Weights of a small transformer language model: 22 layers, 7764 steps.
MLP neurons of a small language model. Each row is named by its layer, matrix (gate and up: input weights) and neuron, and shows model dimensions 160-319. Each number is 128 + 24 x the weight over its row's rms, rounded and kept within 0 to 255. Numbers have three digits each. A neuron's up and down rows have the sign that makes its largest values positive.
A block is one neuron, or neurons of one layer that tend to fire together. Before each block is what it responds to, as a language model described it from the Wikipedia text at the highest values.

Units after numbers
L16.gate366:139141115163138164126111160137143122146130156138124134109116177152190159087158116201172087141125164071125143161101097172122121121133126139129155125136144162082123127091126132145097178091095113151135130102129092132142080122136121111097119139136117100080124125095099155119142123139155161072076089103129118142152127133148118152105116123141121096102127126153100164130105138144115096109130156151112153128132166153151139095155120133165116138132121102167173121121091136158108115163099134
L16.up366:139120141094141141138090062100135135128120092127135167109131067122128103138144148145147142171133147148143119120140139105106081130171122095103102129116111149137114115112106117145095092138148118134118190097168124106144157127094132102088107123111107117124136125115092118146155151150128133114118131104145150152121124126090112151087120135108113182099113104128150091150126109102151132170121103084143122106110160128123146141109140184134121123119188131145095062174135118147100125154110100

Date expression starts
L15.gate28:144097128139109122111154156136145151117136159094119117096128184146124118124103132115184138156145128129139089107176093155144093134118106133105114154104106138155150105166119136113124124142144077133163151100112159117131112101096149108101101091125188109107138114103129140138130115085160147145107130096154146116132109109151153127134134119098138140189118108171130123151121139135113128178135134154123182121095127144103174139129174114127114123129166147120106121158150182136114134108077145
L15.up28:147126129157083122172123135112161123141135149124171125132126137162138151157081188129120169112159086091132098165115132133148134129094118131098148107099139098161104124148131118158096134144156161122108106113117126141149109108145122111122126120124132126143120131135098152148162125134158096122123159119160101145119164158122121085146128117128173124137092113141119161091107131091116146114156138109147119110099126140122176158105134178152098159118118166116088148138118158160134133174087160
L15.gate122:124124139152162101120117156133119103116164122116118133067161135161130114120112133145162149117115094141104129131148113175091094180098111124136160127132143093136160097128168128150122100158142119135127147135119137130119182098078152117130131113097132124100135126116146121190066084118081122144171138115133144110080136130139156135147142114113113118096145117128103154120120160075107106156162138131142150113092169151168152102169139158149096119136123119116133149164139130138143133129094128
L15.up122:132123117106149076129132158081175130106143131113145194090083146149139137174144179122133158163115135102131125137143132170129089141119109142114168092131079145080123137133113128136118128122135155194119156171149160138142142085144130139168151154107154112141116149099097149129103099107134146159099124143161089193141139143135145135170155128094144128136118093125106155123117150129131136150152111147112142084134151145135123097079208111139086163114092184151107127127119151151145116162113104
L15.gate139:116095142101139092116142124114098099084141098125148190113136122149123152128140170149153145151150122045124170116168106122093088146108132119123127106110137133148158115091145102177097097131144097126131138154154132108157111105114165129100130110119119159100105107131155110139104114109135136116100130141118098132127090090126127125150127130099141167087109109070123127166136160137093132124118150132113154123133138155156148134162130153137101149168140149149106155152116141162133127100122134
L15.up139:095070112118115115134150113088097142135138141136145124089123129110139101127164182135143138077124132112081162130165098104140100156107081140110108131162121163157148124162172100145135119130130139145110089144136165177146099124096090161133099165114125158162098141162165140093067099132159135145143133146157122167101091089143127129150130109136106113139129123127131174108097150183145109144129147128122115150117154145192135085141160145133106174138111168138131137137118149150109110096117103
L15.gate540:111152130141135142129138131122144156098131122102118141147162142144146112062103129157177143075119123105092097115145132153109095154163096074121107148111133137154160126177120147128134145151179123132154153141100144114167094095120117127125160084119180140127136131168107140164128093079139177146121114129145125145124142123148134137122164142108077113110088101159091147148093110161147143124120101118129106124109140169151124124141135158147119104153175133105120126161145160116108093147138121
L15.up540:141116127143155109108151121120133169101112099120102107139156161159134120098099129133109126108124124113096103126109130147127112141163128125111080136131123131123151129136122168126091114106119095181153138090115138099159113093142156122154115084116156108131099131147127158111144144100129156138125134143127126160116142152126120125140139121109078078148106134125147117126128149148116129120111149110100147079182104144108112135124166117168158147111160132138120173119146143098145104147142141

Date-introducing prepositions
L16.gate429:117148170111078140154142157113143151176093141116112149149138135143125175122101173122117162122124101105168148122142092115113091110083115147122115123081139118118147091161164131125122101125134112130103144113133111098149148119089115162103123107108152094132111090085126121169144096111113163118127127092138126097117162151145162122131176147100156140121095155105129136156157165109153146165116119139092140101087192104127142140156131107137121177135151157144113171131135177134113127110135121
L16.up429:142121096136119112141099126173122126127137137149124102098118146163094157167127128131170151100121131160145136148153094160122127115104161153161143159161111134111159152091146145136110120094110109132136137141076109112101144099168158145130157117101169137144130127167130122177110129112132108126139125120135115096116141087166135105156146118099115097125125147115100126158130164112111106123148170127139146142130132136160151166129145106171122132123140116141196142137145148181114131160163119